Weights of a small transformer language model.
Architecture: tied embeddings, capped logits.
MLP neurons of a small language model. Each row is named by its layer, matrix (up: input weights; down: output weights) and neuron, and shows model dimensions 128-191. Each number is 50 + 12 x the weight over its row's rms, rounded and kept within 0 to 99.
After each neuron's rows, "fires in" lists the words (lower case) most often at its 100 highest values on Wikipedia text that the model never trained on; "fires before" lists the tokens most often just after its 100 highest values on Wikipedia text that the model never trained on.

L7.up186:49 66 56 46 70 56 54 71 44 43 51 55 51 58 36 61 42 48 50 24 45 52 42 41 56 49 59 34 59 73 50 59 55 44 62 60 47 33 74 68 55 48 43 45 24 31 32 49 52 55 45 50 46 32 46 61 44 40 35 50 65 39 56 25
L7.down186:29 66 48 43 61 55 52 41 24 34 65 44 53 52 53 58 48 45 64 49 62 33 50 61 56 43 43 44 66 58 60 58 54 56 29 42 53 50 53 50 50 57 36 31 46 41 27 35 37 59 64 43 49 37 41 55 53 42 56 34 52 59 67 60
fires in: "career", "footballer", "character", "football", "film", "actor"
fires before: "o", "er", "ter", "il", "ct", "ol"

L5.up521:50 49 38 53 45 49 48 72 75 44 33 61 52 48 54 43 37 42 53 61 49 55 70 58 47 74 53 50 57 53 69 57 65 60 79 31 52 44 45 53 67 57 66 50 56 49 47 30 36 59 54 52 58 23 55 46 35 65 68 38 38 66 28 48
L5.down521:48 48 67 31 46 68 67 35 45 58 51 48 45 48 16 46 41 41 64 57 94 70 52 54 36 45 48 52 52 27 27 50 49 36 36 41 42 63 53 48 68 57 30 41 54 37 65 51 44 68 59 49 42 48 64 31 42 33 31 59 58 57 55 65
fires in: "french", "united", "republic", "university", "english"
fires before: "l", "ch", "it", "g", "iv"

L5.up291:72 32 67 29 38 47 54 57 56 74 61 47 45 46 30 32 31 40 56 53 42 49 56 50 30 46 57 49 48 25 47 65 65 37 51 69 67 52 55 61 51 38 36 48 49 48 49 55 62 43 42 44 69 29 58 23 52 41 60 28 70 52 58 32
L5.down291:58 29 68 26 24 61 44 51 53 57 65 46 43 30 40 36 44 47 39 68 54 60 50 39 63 44 54 41 37 81 41 44 74 48 43 43 60 40 57 41 51 43 54 62 52 30 71 66 59 29 54 33 48 58 47 42 54 34 51 43 58 24 54 47
fires in: "united", "university", "initially", "initial", "in"
fires before: "ed", "ity", " St", "i", " K"

L7.up582:56 58 54 52 29 58 56 62 70 56 45 62 53 23 56 43 46 54 64 48 59 46 40 47 52 60 48 53 34 41 51 42 57 49 61 26 37 46 34 65 54 48 45 68 47 56 69 37 61 46 37 35 52 49 43 62 60 70 55 49 58 31 74 64
L7.down582:63 53 52 60 58 61 62 65 50 46 52 52 34 42 29 65 46 39 53 39 47 41 46 53 68 27 38 54 46 56 48 49 41 59 69 41 53 47 51 62 67 38 30 48 46 56 44 42 58 47 55 47 53 33 69 54 69 48 42 39 62 43 57 37
fires in: "his", "has", "him", "had", "history"
fires before: "is", "im", "as", "ad"

L5.up200:60 45 62 59 43 44 58 44 45 52 50 24 50 42 50 47 53 54 65 47 53 54 20 54 35 69 42 54 45 63 47 83 56 38 55 51 40 51 50 33 49 59 32 31 36 51 67 41 57 39 61 51 61 60 77 72 51 34 57 38 54 42 50 45
L5.down200:54 38 52 41 31 51 50 35 75 40 43 32 69 51 64 56 59 57 54 61 75 40 35 31 42 42 74 28 52 43 37 41 63 56 35 53 56 49 32 36 33 34 43 52 43 39 53 70 52 41 61 66 49 45 46 38 39 67 59 40 43 56 34 64
fires in: "also", "during", "although", "one", "later", "established"
fires before: "o", "ing", "ou", "ab", "er", " t"

L4.up28:63 59 56 53 43 39 66 63 56 66 55 46 36 74 46 39 50 74 63 76 50 64 43 56 25 56 48 59 29 51 47 59 63 66 65 70 50 33 60 48 72 32 23 36 57 48 50 33 71 63 38 48 39 59 46 43 56 57 58 36 34 32 41 58
L4.down28:56 28 47 65 45 46 37 57 62 63 34 66 52 81 75 34 54 57 58 62 50 51 38 67 34 49 71 54 43 51 59 50 53 36 65 58 44 45 34 55 77 55 36 44 59 71 52 61 42 62 44 30 43 53 23 64 32 47 59 45 77 53 55 63
fires in: "december", "temple", "tempera", "contemporary"
fires before: "ber", "p", "er", "le"

L3.up343:42 33 56 33 48 44 47 39 48 60 53 48 35 62 51 44 48 48 54 50 66 44 38 50 63 53 53 48 51 64 45 42 43 62 54 34 47 40 62 58 66 43 38 38 68 33 49 55 37 56 67 20 58 61 83 49 68 50 55 50 45 49 37 39
L3.down343:48 60 37 46 54 52 48 55 60 66 44 48 54 64 48 52 43 56 40 31 32 33 69 35 45 43 25 51 69 24 39 38 52 45 40 55 25 39 50 40 25 40 37 49 35 59 36 49 62 49 31 55 76 38 35 46 48 53 54 67 46 47 67 55
fires in: "two", "titles", "twice", "title", "titled"
fires before: "o", "e", "es", "ent", "le", "l"

L2.up804:47 49 54 49 50 49 45 39 46 30 40 54 62 39 32 41 33 67 47 59 35 57 48 24 67 37 63 45 60 33 44 40 52 61 38 68 47 50 46 59 55 53 72 44 57 07 59 69 68 66 71 32 42 48 44 53 61 73 49 50 29 19 43 34
L2.down804:38 32 57 39 58 61 55 60 50 36 45 39 41 55 46 44 35 57 45 50 07 56 60 37 53 47 60 67 54 35 50 53 51 50 54 40 53 49 48 52 56 45 79 53 44 34 55 64 45 62 56 49 20 47 51 44 63 51 52 47 68 23 42 54
fires in: "league", "language", "village", "stage", "santiago", "age"
fires before: "e", "u", "o", "es"

L2.up220:45 70 65 46 40 35 61 59 64 50 52 61 57 73 28 46 57 55 70 59 56 73 30 38 52 47 45 58 53 52 59 50 35 46 53 37 60 55 59 53 39 43 55 43 67 48 37 62 48 55 37 59 53 66 45 43 49 67 31 45 30 64 50 28
L2.down220:61 76 49 36 36 43 44 64 67 29 51 43 63 64 63 56 49 56 38 52 52 61 52 35 46 46 24 56 46 56 66 71 53 58 49 25 44 33 46 40 66 50 58 45 64 81 35 59 24 43 42 37 55 45 60 21 58 65 57 60 48 52 54 45
fires in: "through", "this", "three", "than"
fires before: "r", "is", "re", "an", "ir"

L5.up501:42 57 36 75 39 52 25 39 71 50 50 32 66 65 46 55 35 77 46 47 49 67 42 39 46 51 52 59 64 57 36 50 34 46 46 43 37 50 27 49 43 54 58 54 51 40 74 46 59 45 80 61 40 42 71 61 47 45 28 51 52 61 35 58
L5.down501:44 41 50 60 37 69 46 38 74 67 47 32 54 39 38 28 44 75 29 30 61 40 50 35 61 57 48 62 56 70 50 35 67 59 37 49 52 53 48 33 65 70 59 60 40 18 41 51 31 46 87 69 47 41 65 39 62 48 35 68 51 75 68 51
fires in: "family", "martin", "famous", "factory", "film"
fires before: "y", "in", "s", "or", "le", "m"

L3.up231:38 43 54 41 62 53 27 50 62 69 69 58 27 47 59 40 31 63 51 50 44 52 50 42 72 59 47 71 54 36 61 46 34 54 41 38 47 50 51 40 51 62 56 41 49 62 59 50 60 59 64 56 45 47 41 34 57 49 44 44 56 53 54 36
L3.down231:51 52 56 51 26 62 60 53 38 57 51 37 48 67 41 48 27 55 51 38 32 67 58 40 62 59 40 38 68 64 52 72 50 55 59 62 29 56 51 47 51 61 47 25 38 37 50 55 57 48 55 36 35 43 48 68 75 45 56 58 69 43 62 50
fires in: "part", "party", "chart", "charts"
fires before: " of", "ic", "s", "y"

L5.up397:44 74 44 77 74 61 39 33 30 69 65 54 40 48 70 41 49 53 65 45 42 54 55 51 37 59 45 60 47 35 28 41 62 26 60 52 55 51 40 39 32 67 49 42 47 45 38 43 49 47 59 65 69 55 64 39 46 47 67 45 63 53 40 56
L5.down397:45 56 50 61 51 53 50 87 62 64 60 50 26 48 45 56 55 39 24 53 71 51 48 55 31 38 62 45 64 40 57 59 58 55 62 56 45 68 34 33 34 40 59 52 43 52 34 60 48 29 54 57 56 42 30 73 42 45 60 70 67 40 70 65
fires in: "career", "car", "care", "charles"
fires before: "e", "l", "n", "ri", "g"

L4.up641:63 33 44 34 47 49 47 59 43 46 49 34 30 23 31 62 46 53 48 60 48 49 61 65 42 33 45 57 49 61 26 38 52 42 54 53 29 71 33 61 41 34 68 29 63 37 63 48 60 63 58 44 56 36 52 56 53 52 64 25 62 64 26 46
L4.down641:41 67 48 66 47 51 45 41 68 49 69 40 42 73 60 57 60 54 49 65 45 73 62 45 50 53 56 55 49 30 59 56 61 61 48 62 70 52 41 55 43 48 69 49 46 49 35 73 72 54 62 48 46 40 39 52 30 42 21 57 61 45 41 62
fires in: "which", "wife", "own"
fires before: "h", "e", "n"

L4.up67:63 74 46 59 40 45 55 36 42 49 29 59 39 34 37 25 49 64 54 16 67 53 66 37 65 46 38 45 47 47 45 30 32 60 67 42 31 62 66 55 60 61 45 50 31 63 56 46 67 61 53 38 63 38 47 50 69 78 51 52 53 47 54 52
L4.down67:69 63 39 47 41 54 52 42 70 34 45 60 32 13 55 36 32 37 48 35 45 50 47 50 56 54 50 50 66 46 79 36 49 69 62 37 41 51 51 50 85 43 43 44 33 76 63 50 37 41 34 42 74 23 43 49 65 60 67 43 51 51 67 56
fires in: "his", "had", "have", "has", "high"
fires before: "is", "av", "ad", "ist", "as", "igh"

L3.up887:52 57 46 54 72 75 48 46 62 32 60 57 56 76 67 44 50 59 50 47 68 56 21 41 77 53 38 41 44 37 60 64 37 24 40 67 56 66 35 37 43 47 66 54 47 32 37 67 72 53 84 46 36 47 57 45 49 52 49 41 56 47 58 43
L3.down887:48 52 48 68 37 65 54 37 49 69 69 44 39 46 46 26 35 69 62 57 53 62 39 37 68 48 34 47 36 58 56 72 63 37 45 62 55 64 40 46 44 36 51 51 50 42 45 52 57 49 78 38 43 53 55 59 54 53 48 57 54 49 47 45
fires in: "part", "party", "chart", "charts", "department"
fires before: " of", "ic", "y", "s", "in"

L5.up336:55 50 21 28 22 47 55 70 60 52 29 60 45 43 48 42 52 53 63 37 65 41 48 72 43 49 56 40 40 54 81 53 50 55 46 40 43 64 46 56 54 31 45 39 20 33 76 45 44 51 53 65 44 57 53 48 43 45 40 75 60 34 57 38
L5.down336:55 63 32 52 36 41 49 47 43 48 56 48 44 35 40 38 43 38 62 61 59 53 49 40 46 68 56 40 49 18 58 48 58 33 51 74 32 50 51 46 42 35 55 62 71 62 36 37 43 52 33 39 50 34 38 53 53 61 48 60 44 54 60 42
fires in: "born", "york", "five", "than", "for"
fires before: "n", "k", "e"

L3.up211:68 50 70 63 44 48 36 93 49 67 77 56 42 60 54 56 66 46 36 39 38 55 45 44 51 53 41 58 28 54 47 41 50 48 40 44 59 45 45 52 62 44 47 40 34 36 46 56 71 53 62 50 50 62 42 70 40 41 48 45 45 42 51 60
L3.down211:44 40 44 56 40 33 77 46 68 46 53 49 31 47 42 57 53 68 64 60 50 42 71 38 43 38 41 62 43 69 55 50 40 39 29 60 63 39 32 44 48 29 34 41 44 49 53 37 51 56 84 60 39 50 53 37 31 49 52 35 57 31 52 66
fires in: "championship", "championships", "champion", "symphonic", "champions"
fires before: "s", "ip", " "

L4.up164:32 49 59 25 59 30 35 42 72 31 57 62 38 53 38 40 37 52 61 53 59 48 30 36 47 35 34 24 51 49 43 55 66 54 59 37 54 54 73 49 57 34 26 52 69 44 49 53 72 56 73 58 50 67 70 67 49 45 60 26 39 56 65 63
L4.down164:53 66 48 41 25 36 51 62 48 52 50 42 48 44 32 66 49 52 31 49 48 34 54 45 50 41 46 66 77 37 26 39 45 40 41 36 47 38 54 48 40 55 56 50 57 53 52 47 51 40 54 47 57 39 48 43 46 34 56 50 48 40 49 61
fires in: "two", "track"
fires before: "o", "a", "ent"

L3.up729:59 61 16 73 38 27 45 45 27 54 40 49 62 65 51 56 46 57 26 63 44 48 66 44 45 56 57 42 49 45 24 63 52 45 51 65 36 57 55 55 45 24 49 64 37 52 33 44 66 50 55 62 37 33 42 38 40 55 64 67 40 54 32 62
L3.down729:46 66 55 42 53 48 40 36 21 25 43 41 40 39 39 59 29 47 33 48 36 56 60 60 73 38 35 43 33 39 56 51 54 49 43 52 36 48 51 44 65 62 35 50 35 26 47 34 32 60 53 48 53 65 64 60 66 37 58 61 38 40 47 45
fires in: "name", "named", "against", "new", "wife", "again"
fires before: "e", "ed", "st", "t"

L5.up364:32 33 53 31 56 49 63 58 42 39 53 38 39 48 40 37 57 60 40 54 55 62 45 50 63 38 29 39 19 29 49 38 55 50 60 56 31 42 29 52 48 48 49 68 58 44 58 67 70 27 68 53 63 66 66 35 49 34 61 32 75 26 19 46
L5.down364:40 40 61 40 43 51 69 50 50 53 39 67 44 51 56 58 47 69 53 12 47 67 39 48 60 62 30 47 56 24 33 47 46 46 54 42 38 44 69 70 57 55 34 44 56 61 38 73 68 47 55 39 78 51 37 53 42 44 58 55 65 50 38 43
fires in: "january", "james", "ireland", "name", "jane"
fires before: "u", "e", "es", "l", "k", "o"

L3.up583:42 37 67 49 42 31 62 47 52 41 52 38 55 47 50 61 45 64 36 58 60 38 53 47 57 27 50 54 60 67 56 34 50 38 22 37 63 45 73 46 37 51 60 43 48 74 61 64 61 59 65 32 49 52 43 55 64 50 45 55 42 25 73 40
L3.down583:69 63 65 59 64 56 46 36 44 39 48 24 35 50 49 79 54 19 53 41 65 34 52 62 39 62 44 49 51 48 35 53 72 51 59 54 51 65 58 59 41 48 29 62 69 43 62 40 38 68 68 51 51 30 52 54 49 32 53 54 46 51 68 52
fires in: "were", "later", "life", "lower", "longer"
fires before: "e", ",", "."

L3.up740:36 64 54 62 53 64 37 36 43 46 50 40 53 28 63 45 41 51 61 39 60 61 55 51 71 38 58 45 48 72 38 40 63 51 32 28 55 56 87 57 48 70 42 46 37 59 37 65 56 44 63 48 52 40 62 45 28 53 22 58 58 53 55 61
L3.down740:63 63 59 42 46 59 67 40 57 31 65 66 58 57 30 46 55 54 60 50 48 42 49 43 52 47 48 48 50 43 42 50 64 34 54 61 33 55 56 48 45 47 39 53 44 47 56 41 56 69 62 49 55 44 69 62 60 31 41 50 36 70 54 58
fires in: "later", "life", "also", "lives", "who", "lost"
fires before: "e", "er", "es", "o", "t", "st"

L4.up829:45 49 57 76 61 53 57 19 36 49 66 38 37 58 54 75 59 54 53 42 73 46 54 52 55 54 45 59 44 66 42 38 32 37 55 54 52 50 60 54 37 70 56 53 63 43 58 50 44 50 55 41 49 45 33 54 50 52 45 57 47 41 66 41
L4.down829:71 37 42 47 55 52 57 43 63 34 49 21 59 53 57 34 57 78 56 55 39 53 50 37 46 50 51 38 46 51 60 57 43 44 38 28 53 48 46 53 60 62 36 56 58 41 26 51 48 48 58 55 64 55 51 46 75 67 60 45 58 28 30 59
fires in: "also", "year", "although", "algebra"
fires before: "o", "g", "e", "ear"

L2.up580:57 76 55 39 41 41 49 66 67 39 64 46 58 63 41 59 53 57 58 64 61 83 27 30 43 40 62 51 56 59 58 60 40 45 51 37 44 53 56 42 37 47 54 58 69 70 50 56 50 58 35 51 54 60 51 50 48 66 38 50 24 56 44 16
L2.down580:60 71 53 40 37 42 41 55 64 36 55 32 65 66 70 65 55 50 47 51 57 70 51 25 35 46 26 45 49 49 66 70 60 62 57 26 53 36 35 41 53 54 58 43 62 70 36 52 21 49 49 41 61 44 61 23 60 61 56 55 49 55 56 44
fires in: "through", "this", "than", "three", "though", "throughout"
fires before: "r", "is", "an", "re", "ou"

L3.up808:55 75 44 52 68 44 46 70 65 23 51 47 44 64 62 30 71 52 48 58 55 38 23 63 52 34 57 57 36 52 50 43 46 67 39 30 58 62 77 55 53 42 33 55 62 50 46 38 40 29 33 54 43 50 54 43 70 54 58 26 44 57 43 45
L3.down808:75 60 40 49 14 65 57 42 46 31 46 61 40 62 64 51 61 46 57 47 44 44 67 42 55 62 33 58 41 31 39 57 38 43 50 27 56 40 64 55 50 47 52 51 59 74 62 43 43 35 50 48 36 60 52 36 65 36 37 54 56 36 68 59
fires in: "this", "0", "third", "through", "thor", "thompson"
fires before: "is", ";", "r", "–", "ir", "om"

L4.up245:55 50 38 55 42 55 50 49 56 43 43 62 87 66 63 50 38 61 42 40 77 76 40 58 41 43 33 44 61 55 38 55 55 62 43 27 44 34 34 42 70 47 62 43 39 48 49 43 54 27 55 33 61 74 37 72 42 59 37 53 39 83 52 30
L4.down245:48 36 46 36 62 61 44 54 50 31 56 62 33 41 60 45 49 58 46 36 18 53 66 36 65 60 65 45 25 63 51 32 65 37 44 50 43 34 31 70 52 43 59 43 47 37 40 60 50 48 52 51 76 48 58 39 72 60 50 52 35 50 58 73
fires in: "born", "able", "obćina"
fires before: "or", "s", "n", "l", "le", "ć"

L5.up424:48 60 34 73 48 39 26 44 45 25 46 31 51 61 47 49 44 51 61 59 51 53 40 36 52 57 27 56 48 35 64 58 64 51 58 51 68 61 73 62 40 59 72 45 64 71 44 49 74 43 65 52 43 42 38 37 59 37 35 66 39 52 68 59
L5.down424:34 53 30 30 53 65 68 41 29 70 36 48 55 65 63 42 64 44 59 60 40 58 50 62 44 42 72 48 40 44 45 48 38 52 65 60 28 51 56 57 79 38 30 55 43 35 49 60 37 45 56 45 51 35 41 56 56 65 57 71 51 55 41 25
fires in: "between", "temple", "tempera", "type", "because"
fires before: "e", "le", "er", "ic", "i"

L4.up839:46 66 43 44 26 45 42 57 68 67 57 50 32 60 53 41 40 55 47 53 53 32 41 48 41 71 55 46 60 52 40 38 55 33 64 31 47 44 50 19 51 33 51 61 51 54 44 44 59 55 51 43 44 73 59 51 42 55 41 47 61 48 54 36
L4.down839:62 71 43 53 64 65 59 44 48 51 30 41 74 58 38 45 49 35 54 58 43 52 40 60 45 40 47 49 52 78 48 49 34 59 46 48 46 48 47 43 31 53 46 63 50 75 41 30 32 68 57 25 48 49 31 48 65 49 71 48 57 57 69 21
fires in: "world", "born", "bbc", "border", "documentary"
fires before: "l", "n", "k", "d", "um"

L2.up700:57 63 63 45 30 26 44 41 45 41 47 45 29 36 37 58 50 73 70 55 58 57 37 62 60 49 57 54 47 73 69 37 42 63 53 48 44 58 66 53 42 47 35 45 49 49 65 37 73 41 50 48 71 60 64 38 49 88 35 53 56 39 51 48
L2.down700:65 53 67 41 27 60 27 41 48 55 47 45 38 36 26 43 46 51 41 26 52 40 59 60 62 39 52 44 49 81 57 45 62 50 62 26 33 69 48 30 80 57 47 55 62 54 53 42 37 41 28 59 42 49 37 62 56 51 46 52 65 45 67 65
fires in: "his", "had", "has", "him", "have"
fires before: "is", "ad", "as", "im", "av", "t"

L3.up253:42 40 35 36 55 37 45 39 44 28 50 46 54 46 41 72 40 34 54 52 55 36 52 46 82 62 56 48 47 55 56 40 24 57 39 55 61 64 46 50 55 38 39 55 44 73 41 39 68 64 43 32 40 52 51 49 77 47 46 61 55 63 30 56
L3.down253:28 30 44 49 42 49 62 55 37 40 43 37 46 42 33 47 50 33 27 48 48 53 70 47 43 35 40 57 20 37 38 56 71 53 52 55 57 70 64 63 43 44 54 35 53 75 44 50 32 55 66 39 49 66 43 67 38 33 64 65 47 40 54 51
fires in: "name", "family", "named", "came", "camera", "cameron"
fires before: "e", "il", "ed", "er", "p"

L4.up323:66 63 62 62 37 51 66 34 59 44 37 57 25 49 41 62 69 30 67 46 48 47 42 47 30 46 58 64 40 46 43 59 42 33 53 50 65 60 47 40 48 64 41 30 41 41 47 52 60 61 50 44 56 42 45 49 49 65 37 56 51 48 45 53
L4.down323:29 48 40 42 60 65 44 51 51 22 78 56 45 72 58 52 56 52 54 48 44 43 59 67 40 57 28 59 46 36 50 58 35 57 76 57 68 36 46 40 52 53 39 50 52 51 73 53 42 50 42 27 40 64 36 51 52 48 53 79 70 25 52 47
fires in: "university", "championship", "champion", "championships", "philippines"
fires before: "s", "ers", "e", "ip", "p"

L3.up202:48 49 45 51 57 45 65 39 48 47 67 37 72 62 48 45 67 46 37 24 57 15 46 63 48 48 45 35 50 65 32 52 50 64 47 59 56 42 57 35 54 48 42 48 51 61 35 35 33 51 68 37 57 67 57 57 48 64 37 68 49 45 18 64
L3.down202:61 53 51 46 46 47 61 44 33 38 51 57 59 62 41 53 48 48 24 40 28 43 59 46 46 52 23 67 36 55 35 62 62 46 70 60 25 58 59 47 49 62 45 52 60 39 38 62 51 50 80 44 56 59 58 52 63 52 43 59 45 55 48 65
fires in: "family", "name", "named", "him", "famous", "time"
fires before: "il", "e", "ed", "ou", "ing"

L4.up368:59 49 61 43 59 48 60 61 57 48 54 36 35 28 57 52 56 45 46 41 39 65 31 54 65 60 54 44 63 59 57 38 38 50 58 36 56 49 68 51 62 39 57 57 44 49 62 40 38 77 46 44 58 43 65 40 62 31 72 28 48 54 36 43
L4.down368:37 62 55 60 52 53 66 49 35 31 36 45 31 47 80 47 58 43 27 64 32 54 58 58 48 68 66 64 30 58 64 48 43 44 64 56 56 26 33 48 46 57 52 38 48 52 33 67 62 65 62 56 68 64 51 42 62 41 39 39 50 34 53 38
fires in: "which", "music", "would"
fires before: "h", "d", ",", "."

L3.up664:55 55 48 55 71 77 53 42 54 57 27 56 49 53 61 68 50 61 80 44 61 46 68 42 41 46 53 55 54 45 54 64 49 49 32 59 46 50 55 57 60 54 81 58 38 41 44 59 51 48 78 26 62 44 48 40 56 43 41 43 63 43 46 50
L3.down664:50 55 60 44 51 52 37 38 49 53 56 35 57 38 46 46 30 60 45 52 77 64 55 40 38 55 61 53 48 69 55 64 38 64 57 49 42 57 65 36 70 53 44 50 51 63 56 57 32 33 23 51 51 51 60 40 70 57 89 70 33 28 64 50
fires in: "early", "each", "east", "last", "eight", "eastern"
fires before: "t", "ly", "h", "ter", "s"

L4.up83:61 36 70 59 45 20 44 60 63 52 63 50 57 47 40 74 61 32 46 42 52 48 47 37 72 61 46 37 39 48 63 52 54 50 41 57 62 57 43 39 49 50 52 44 47 36 61 44 65 60 46 64 37 60 53 48 30 47 62 51 53 44 31 55
L4.down83:50 54 37 38 41 61 63 57 64 55 76 62 32 59 59 61 48 68 52 55 58 63 46 75 58 39 42 62 36 51 59 30 70 32 58 69 55 46 55 37 45 61 42 37 37 43 40 38 35 48 61 64 65 35 53 50 47 34 59 48 62 46 43 42
fires in: "company", "members", "championship", "personal", "champion", "championships"
fires before: "y", "s", "on", "ion", " "

L4.up68:46 38 39 58 45 73 45 45 71 47 50 68 56 46 64 51 34 65 44 58 50 41 50 22 47 49 38 64 56 68 63 27 62 56 32 49 43 56 58 52 63 40 62 61 46 70 49 43 50 45 52 41 64 56 85 75 62 59 47 55 42 47 44 56
L4.down68:43 42 56 40 63 67 41 61 37 54 44 42 49 26 56 63 48 25 42 66 44 44 37 55 80 58 42 48 72 46 53 76 56 56 46 56 43 47 34 58 38 48 59 33 31 52 51 55 42 44 40 33 38 31 62 55 54 52 44 59 46 36 54 39
fires in: "as", "eight", "eastern", "distribution", "victory"
fires before: "t", "s", " a", " the", "b"

L4.up653:42 60 54 48 42 76 59 16 56 46 37 61 62 60 50 50 43 75 65 25 46 58 41 49 24 46 45 37 45 37 26 46 40 61 48 52 76 56 63 45 54 29 61 52 56 34 66 63 49 63 55 40 41 50 48 53 52 63 68 57 53 63 37 37
L4.down653:52 68 44 46 61 56 54 50 47 67 56 66 65 44 76 54 53 71 48 44 40 74 48 53 68 62 51 34 66 32 63 47 39 59 61 51 51 42 46 58 40 46 53 63 50 33 39 36 43 50 52 73 53 24 59 44 48 71 50 34 41 72 55 70
fires in: "october", "league", "actress", "act", "age"
fires before: "o", "u", "r", "ion", "or", " of"

L3.up625:55 24 64 52 55 62 44 32 49 37 46 66 44 64 20 39 40 52 64 60 58 70 61 40 31 21 50 40 50 39 46 50 44 60 34 72 42 52 52 43 47 35 59 45 55 56 59 56 56 43 70 40 49 52 65 52 49 66 38 36 58 27 39 32
L3.down625:59 74 62 55 65 40 42 56 56 47 39 52 44 66 51 50 52 28 47 41 24 56 69 68 50 37 54 70 57 29 50 60 45 39 58 60 37 59 53 54 61 28 63 64 40 53 51 45 31 49 68 55 19 43 60 47 31 57 58 58 62 41 39 38
fires in: "league", "average", "percentage", "village", "age"
fires before: "e", "u", "es", "ed"

L3.up332:35 32 66 50 62 44 35 55 58 22 66 38 48 55 55 62 51 38 61 67 36 32 40 55 69 38 52 43 49 67 41 48 59 60 55 51 57 66 65 34 36 28 44 56 48 41 83 56 65 58 44 44 48 65 31 61 63 42 62 51 50 55 60 35
L3.down332:42 48 35 52 55 55 41 42 46 69 46 64 49 35 67 69 46 50 52 67 57 73 62 70 45 52 41 48 50 37 61 40 49 50 54 51 48 50 57 68 59 58 44 43 59 53 52 40 59 41 50 57 38 51 48 57 48 54 24 41 56 50 50 66
fires in: "between", "through", "southern", "although", "throughout", "though"
fires before: "h", "e", "n"

L4.up652:60 41 74 25 53 36 62 35 28 50 42 59 56 49 49 51 49 65 32 46 68 51 70 56 62 56 51 39 47 54 34 62 55 34 52 68 28 58 61 59 49 54 38 38 62 29 38 41 56 63 55 61 43 60 54 53 48 53 45 50 47 48 36 55
L4.down652:36 63 37 50 39 48 68 71 52 42 71 64 30 46 44 44 54 44 42 33 36 42 34 46 55 24 35 50 40 41 66 52 67 60 49 55 34 40 64 51 57 45 26 40 59 46 61 41 24 59 66 53 40 45 43 49 47 19 47 68 40 48 47 41
fires in: "name", "family", "national", "named", "international", "version"
fires before: "e", "il", "al", "ed", "p", "ion"